config = dict(
    num_hidden_layers=13,
    hidden_size=512,
    num_attention_heads=4,
    num_key_value_heads=2,
    head_dim=128,
    intermediate_size=1344,
    vocab_size=50257,
    hidden_act='swiglu',
    norm='rmsnorm',
    norm_place='pre',
    norm_eps=1e-05,
    positions='learned+rope',
    rope_theta=65800.0,
    rope_fraction=1.0,
    qk_norm=True,
    attn_scale=0.0884,
    bias='qkv',
    tie_word_embeddings=True,
    parallel_block=False,
    init='uniform',
    init_std_qkv=0.027,
    init_std_o=0.00529,
    init_std_up=0.027,
    init_std_down=0.00327,
    optimizer='muon_variant',
    learning_rate=0.0129,
    lr_mult_o=3.0,
    lr_mult_up=1.29,
    lr_mult_down=3.0,
    beta1=0.93,
    lr_head=0.00534,
    warmup_steps=40,
    schedule='cos',
    final_lr_fraction=0.1,
    batch_tokens=[65536, 131072, 196608],
    max_seq_len=1024,
    doc_mask=True,
    train_tokens=502500000,
    max_steps=4296,
    dataset='wikipedia_en',
)
MLP neurons of a small language model. Each row is named by its layer, matrix (gate and up: input weights; down: output weights) and neuron, and shows model dimensions 256-447. Each number is 128 + 24 x the weight over its row's rms, rounded and kept within 0 to 255. Numbers have three digits each. A neuron's up and down rows have the sign that makes its largest values positive.
Before each neuron's rows, "fires on" lists the tokens most often at its 100 highest values on Wikipedia text that the model never trained on.

fires on: " both", " between", " Both", " either", " neither", " between the"
L2.gate723:130126111123109121126138156141154152130130093095111147106180115133146138132123102145081139111086114132137106100100127122137145142104159135139108160106179108141158127119113130123104134119156107118154138157127058125099095076170134127097130141122145141116120128160101117129131139157152102144136115147135112077146154108097136129120157127156146162097114100151107146133166195135136091083158099170120105125129139123136073112125168141148144133101167128093145104092087133101110137144152173121098140094147092133121123116137135114091133119117186108127119111183132154139128162089126122098
L2.up723:159111111116152109122124175112136134152115137101112129112107084153122112090133098118143153104138150130135121145089147118161153169129175153175147150109118113133138092126096115109087164116149133111121180125146088116135177097159134127072151122108162137125132160156139101050136140153141100121135124168141149106091154125140115152115139118148130124107122127087099117130131140097135098120160144093166137126149134130129131100104162162134133116120149139096107111110112141097167124143188123120099128128138121091125091115118177146106114135121157131135156108123079184119138111136131120109
L2.down723:160120182091122104081119152164149129121136161131138107118137088115132130117127128152116123107190146139126157168139120092088100177126131119155131111163177123121139162107147127106118147088107105155077145135125100148140110121165128124127113140117154150141137125141162127119185174106120136122145156128101131111125107141066166179121123129158098141125150073131125132125094173116135131098143125112124161148139125153153143083107148134118120102191115171149158099111118140088112138110150162138128129125146094120130161169135149132099135108139113157141155147115144185089161099116141125130

fires on: " between", " between the", " between ", " either"
L3.gate118:120081123064134116117142158127143126144106103150112109142129127111138104113134058130103113081100161107123114102108122131118139151163140149120097087097139122076106113136121086107106159118106108151113181128105100093136107108113113125118128120126189130122136129127170103099175104109141139099103101157134148135127133114125124133118130126132112155112174116114136147139174159130137118163132149149148141115162120121133095125126134131149172075101145157102127056137123164100143123139194112120123114146125090144139113111125156125141123122134168120145132103135137151166148130103125124135
L3.up118:136144161156115141122126110137087141120156080118116149113151108163173176134120089128121134148108115119082115103140168121100120145108140111159097107112094111106102145124136088118107144148175100166125114111156102104158127141179117098133120140111108107105105073139109108127133136095103171146125114164127134141120183114121156144092162138117127140104131117129122140150185189160105126113127157160130170112115136079127107107112094121146130105121135119122101109119105104135144172187148140152115092090107081134144103122139106111110158151141132137143127155156171147162111150115124109140
L3.down118:132159166111149098103161157191130105128116141112147114142105105111122145096126157148113114082166131136119127142092118137088108116140127147129081122158124117105121110126156138100109124095140101162100091143130079134161121165153095138126101137150168135144157090123160126127142144121085146142112134144119145079140150143068156178105172143151083114106204097155136147100114160137136115118132140082164151143134146133137127127112141158122150107175129162126139118149111140159121145119123121142180083101137146103115149151119132149133146093108102137175149145131158115141114099129134065160

fires on: " between", " both", " between the", " Both", " between ", " Between"
L5.gate767:135082118155133131139173133152160121124143119073129120136126130134115117151133142167139159123135130147149080124096135093150146153155205117122128128094107138127094141110139137076094128127137145152140189095120124158176146085191121162115157108108152127149117075138190135132146123158106142122161134145109116135092121108096154108140117104140124133120162082125080162141180164097118118107131150139152178147137146091121110126135095114134117121160153113134130080119121124101121092123133160105127154125139104137109111103173115120125148109161138121137107142131091143108152137135152152133
L5.up767:145107093122114126074160148147160128090164109137122102149108133139132152121128122153122115122166122140113076118138132077152121165098159114136135111111135117085118130125108120103135136095121092138112127148104123121132122103187123107086142138128146114155158143115130090145126157118108119139163179118124099100112142105126142097156137130125101138147131096130133102108137117132079084123133160111140122095153129156146138124096146164145134126127111120114134079164150122112163112157133126127118101129106109108119142150136136148102132095160120152136174138143125127077143111139120077176
L5.down767:161116157120132074123177166130119133150136163144147133133126135134155121138095122158155105116122112149155143122083154148097088133140113099098107135149131065107139163138103148078104138108136119141103111144176123123126136138140123126107142165135145114130141107129146143103170127100124160104122132125124135105113151086062112129142174175165111098117162084111152162088102171135114127118128139130126175115103120145138140088116109154136107095140142139145127078145161174115133112135147113131128106103163096113087129166115135126089119091152136084141165130138134120127137164123128127114

fires on: "–", "2", "1"
L2.gate426:099111193131140137150115141132137142115129106145081103134110096154155129176094076105139083128154085146125086123135138108138100106145118125170151155140159122142081110137129105134133110099120138145108115141115137104154113146117105142108090097110164131181131169134105154141110149129152113128144144136174140159145125107164132079156113150125113116131121112123163126124124081162140154126135107145113117166096132118138167139088119127110163127147103094126111125124074141133152083195117144161169139139087109134111099146142136139161139139161143164095119116093118124142122097097129174152
L2.up426:137088127084147161125146145113090137140141134127107100142106151132170097157142111166110089099125132124130136118163125122112109143132162147134133168127126185142134092145115110125106072155111117121135151207098121100171115125110150139127137158126144131148161142109114186163118146157156133103090129165099088131097135146124155143098125150146108100099124142123164134089072137068117115145116092134142128131114076176127141129111146152101140114150099086179134083147117184125144126136103145131159120115112145100128136164123169155140084131145095119111112133105113173137151111105146146165
L2.down426:132129092137128173124133156093122158148129138111132086117110095106172165138137103097096142119136125129115096133127127162129157126099164097129129125170128088092124131131126122145133156068124164112131083130130154136135135096134151096119127122109080115162140092123131129077110151134115126138134130134130130161126148158165109111177114153088122112136147152154141088140153157166131115099121103154115106145150127076158177123086093108125160128164126128097125098116149156116128119167162119167132133140134115149115144140146092136144141157111124076076117124123134175131144150141081135118

fires on: " Open", " pass", " direct", " Port", " process", " Sport"
L2.gate1087:162123132136167154175149127155134145104122122179102140135108143127130133105134143133073108135132146137149120129096106132113105108174178179124170114107116105138123118125118128151121135147089119122134097149075123150179161107155096120120123097106127139112133148116131142135106158121113091122117101102100142156140134120146140098167130180116169120099127148128155123149145112119116125138125118122134162148129114147119135140092114121137160113129147104111153072162141110111128137127097093150129130129131132134125146150117126183106101150151160196107075122141087136115140194136130096183
L2.up1087:172106182121129134146129152094123118113098062137139097106088132121157088138116180122141169117116129151152115096095120124124121115126125110139133156142123114149108099127134150114114135150131133117138112130133145131114102081146116158100103071111138122135132132097146135159118102125134063119167096109105125116116127118128180114135145113125152200094120098159106106201127131077105124153136098108127099128105136080126126108128086112132121160126128133074122131184161124138106106119123116164131138131123142147145095129156164141136094129128132114110137139137122142107139162141129133095
L2.down1087:133169133148124129143122152095134125125113125100123129130125128141126120102109137137144122135116143119123099160115202115091112105129138133075092092119092179139111090115111158143146181149119101164113124160144106171143098100138074120078100145100136122093152110077121128130133132113098085111130159094093113124134145151132111131162141171127139134075104167126133094116134147087143126162112114148116108148101162109107138127139131119146157125089110082105137081145121109126125121128127103179137171065141106167145106113138162100123139128166113163179132173150099102087097129102148156085

fires on: "–", " | ", ".", "in", "at"
L2.gate679:106091081127143124111154091129184112093143135114142119094123178145127135096132101120134139112142143128090103134150120150111150110172112146128143120123155091078114153129148086151107089090142125118154139065123122134135111118138140106102134146164102157165141148103146144137102124083101137145153153123152144109111160122127172097153132170123098093145116145144103159124091171121121127094151120130129076134147122129095155105115187141137141092119091135142096100147114101111203147148121144124136111158141130131085132073134133127081138113152120086125164152131126151124122145066142140118
L2.up679:127142123128134152092106145183132155162129104132087121139156136086122091102113155093152109139112143122142128123072115132105143116107181108168126115127115122150131151145155149123111135158154112128176130133148100145146107130129142155147111155150145135181127105167143148193172149120126142139108151087136135133114151101105146174128112113156141126119145166142178112130146151161138131119134094155131152087136121100130138146160103146123104101131110132132155126146089145104121159113137127108162126154148140108124148109108120113108147137168135139120089145154117132162112119168151144129
L2.down679:126131114111131163132121140163154151133128145147111151129120154099089136130136125117124107079113104124119146133162155123127112145109147129124142133124140097129123120137112132117123121131185184131141108105182139080081147158120127133147129160149147163156109138097161139135113133116128130149143106107112091122126165112110090137135126174141101119101091107154112118102105168124095104176121166175139152141168141118093118152141120153096125086125144138152121104098135145075164094112191163161132126092111055132141140126094102136156120162128106147122125164132093148160088089078070077101

fires on: " | ", "; ", "."
L2.gate1037:096107112139168132043124121128144144087148172118145158081149114143137100139155106118154129071130148143123129153145134149132132086130129113151137176119112121150111164118125052160141090147124156155142109124082147138099100172127103139133130162143125154147130151131164101168098113091100160138130137113126153148094166124112160153131146144148132135129124158153107149126072122100134148109128115140153163130126110108143158146137120107109130132138128128122142133157134133106153140155149149136113119154133098131157132156078119149116106138174145107125087129132124157082153160145107103117
L2.up1037:127152119143135165144137105122096180120110106139183129129133091126122118139102174136134136095138147119166087112152162113108089127180154112130124134146120110113107135084136123121151136115134148146117131107131175115147130107129101110153120117092155125118118113140103130140120136140132104132114096101103149132179130104120131075121092149135124081116122131100114107085130164104131099138140117107106158084125165116105131099122120077154096141117165096148074134106131117122119109135130106139147114104119102155095138103127125120145183101138096082120123131112110105117131160155099160136
L2.down1037:103122152135140145133129170148120158109092147085152087116096146094123127144121162101119108124112154164138134120111171136160102133122144127136099113125132084142111143152137145153144092150111142163118111116115122097111137117140159165111117136210141113148129126137129135098112142097118123098124064104114131085166111161146089104142134107127115125107139133129126156152098128156125144107125110145116145112151144111108152101101071070143131132143118093136120099141115128058170080139133078120126158130083157155138103084108122104159127082128135117136132136099154129127118142108084130102

fires on: "1", "3", "2", "| "
L10.gate1069:127140126129117122160194108147124101104102119102083087132161101140103113088115145065149121103162106090081114106155161132136129099104160156085110127126120134130159111119125159112124132141123154080162145152195123119173093075126142157156164125100082126167135097086083166153134138111174129117128100132089115171144105103186122107124154094140122174143121108159109110167136109123133109088150138132153137123111132152140089145163118153136112118151142112118096110146118106124133136132114101099125131110101192135139093112152177112146123168141105082097161141092130167179116103068097106138
L10.up1069:153127179090143103131119102134100119127121126124154126125125114063147072129110097153124118102117158127124153147123143114137087113094193133165089124161131141130096122107133108117125117132114133125170071133098139132165134131138167115136109099107147138118136152115148166106121135136162134141085124158107161109125128109175113121109121134124154107103157146158120114094129116130102119121106090138164137167154107122108137136091112107114106140120124105133110128135118172096174144133140124130127122159122138133109132127136130132136113130120150108148176098059121119137132125114106158135
L10.down1069:114119116121141146141123112107092120127114137156132097085166102139136123132074154105112109142152145111175145129112122146150146135104152100154132124117094154098128103117119094128078124119158101131100137155131195153091136155138145106138083112108141148165147141126149135108175144141094124138146163113111111112110122133128129148159125117120146175109152192145094157116156147134133140140123134146142141096113101104139104143142115138133176144125131090128113118091141137122123104118132126100099128132113120128092133156158132110123129116123092124131150167114085117137136119114076154145

fires on: "ic", "i", "at", "in", "as", "an"
L3.gate796:101111136120124114157165132153122114153167107162129143120121139118148198107159092126116157127095137108129112125115126129144117155179098106140116134128081071163144121122177149145085138164143115078143134078130090122107112148146136115113130137122161150128155062148138132111122086162111100142142141151132154094131119138119155147121111114150155128109117119144150104157131160144082090161157121140109146092129101146120143119129131170125117054134142154135092050163121143119170158121106133129138129162113157122134129143127146153132102147134102121135159094145145112128166117134158121147
L3.up796:095085147101130158140167128144113107146149157128135164135141114128087088131123084118149120141160145119100142104109099169112133112093121106092162140114089146128138140137143154108160130113079118084136122094141130116180113053122092087182104108117139110168179114086096130127119118132145086145145187116152118120143129160106120154123148078142134087190068145132150075135152142169096092143125113167122140125128143100088127082140123136126102119129145122121119138155125129153131156133137105147165131136160111132146088140092107145120145138124110120134122119147084135148148088167158121111
L3.down796:120141115148118098146130143126128144093099106144095093159139109125105093152139161126142144142112114127169132148098104162149146137115137160145153115167106098121109152132140116134121110147137159092132160090133080133155103118148142149144130131167134164140148127113154143155125161117115141162149132165149128126136170163097140140104117110135093142154126164128129156171106152094132125101169109125165159129107112166122119139104123133075144161149139119124121070122158119159132114136159117133095138111120099131133142122120154129145152144146145109092141123097100166168103138124161125087

fires on: "| ", "–", "2", "1", "-"
L8.gate891:151143163075155105142113102111119120120101128133133148157138096179124121161185140141158125147123128129134136134109136123135127125141130097108097110118163107144103109106153109097104073110139149120161171144100093152148113123084144123164107122061102128147145116132123155089113152151102120134123126143172120102147123140155110091145136077120112106100137105169160167185154126142134111110128142147145136136119098105120156125140142132140193131146117092174134166180162137165120134158083134117158128151132116121082174123107117128147116122115142133149134119098145162134105166109147120137
L8.up891:138118143097116111121146084109152109138136133138122109103113081117145113138167120112137113160148161125116117146126082164138098165175133124138112151109160109132115136119141150115148087124121147136151105147115143133121120118107146091158070136126118090143126126149145120142112153122148112106157127163097133143130135130127127123109134148154111152107142126179143132146145172129165117136135163155166113134112087130125162144162110118137144120122108131166129120093154125145132114167129111125141078148111121131118110113094126130162151175091174129157152137101171162150147137098123161117
L8.down891:151144143110109133162121144173140138119093122086140108127125104137117177108152188111172147114134153117095102150150126182134121136172095133089146097129146132153180142182113154178125128101098132132152116137140115128078101125115116116142133102131124137136123109149105090118133122148115124100142092103108104122121136121122128110123139105101151158106113163121155155147150145128164109074133150121119119138169099097141139124147106137174197103163130103127099098114162144139104154123114129131082113128175108157130142087164080153143082151116144114135136120145121136127131151153154142121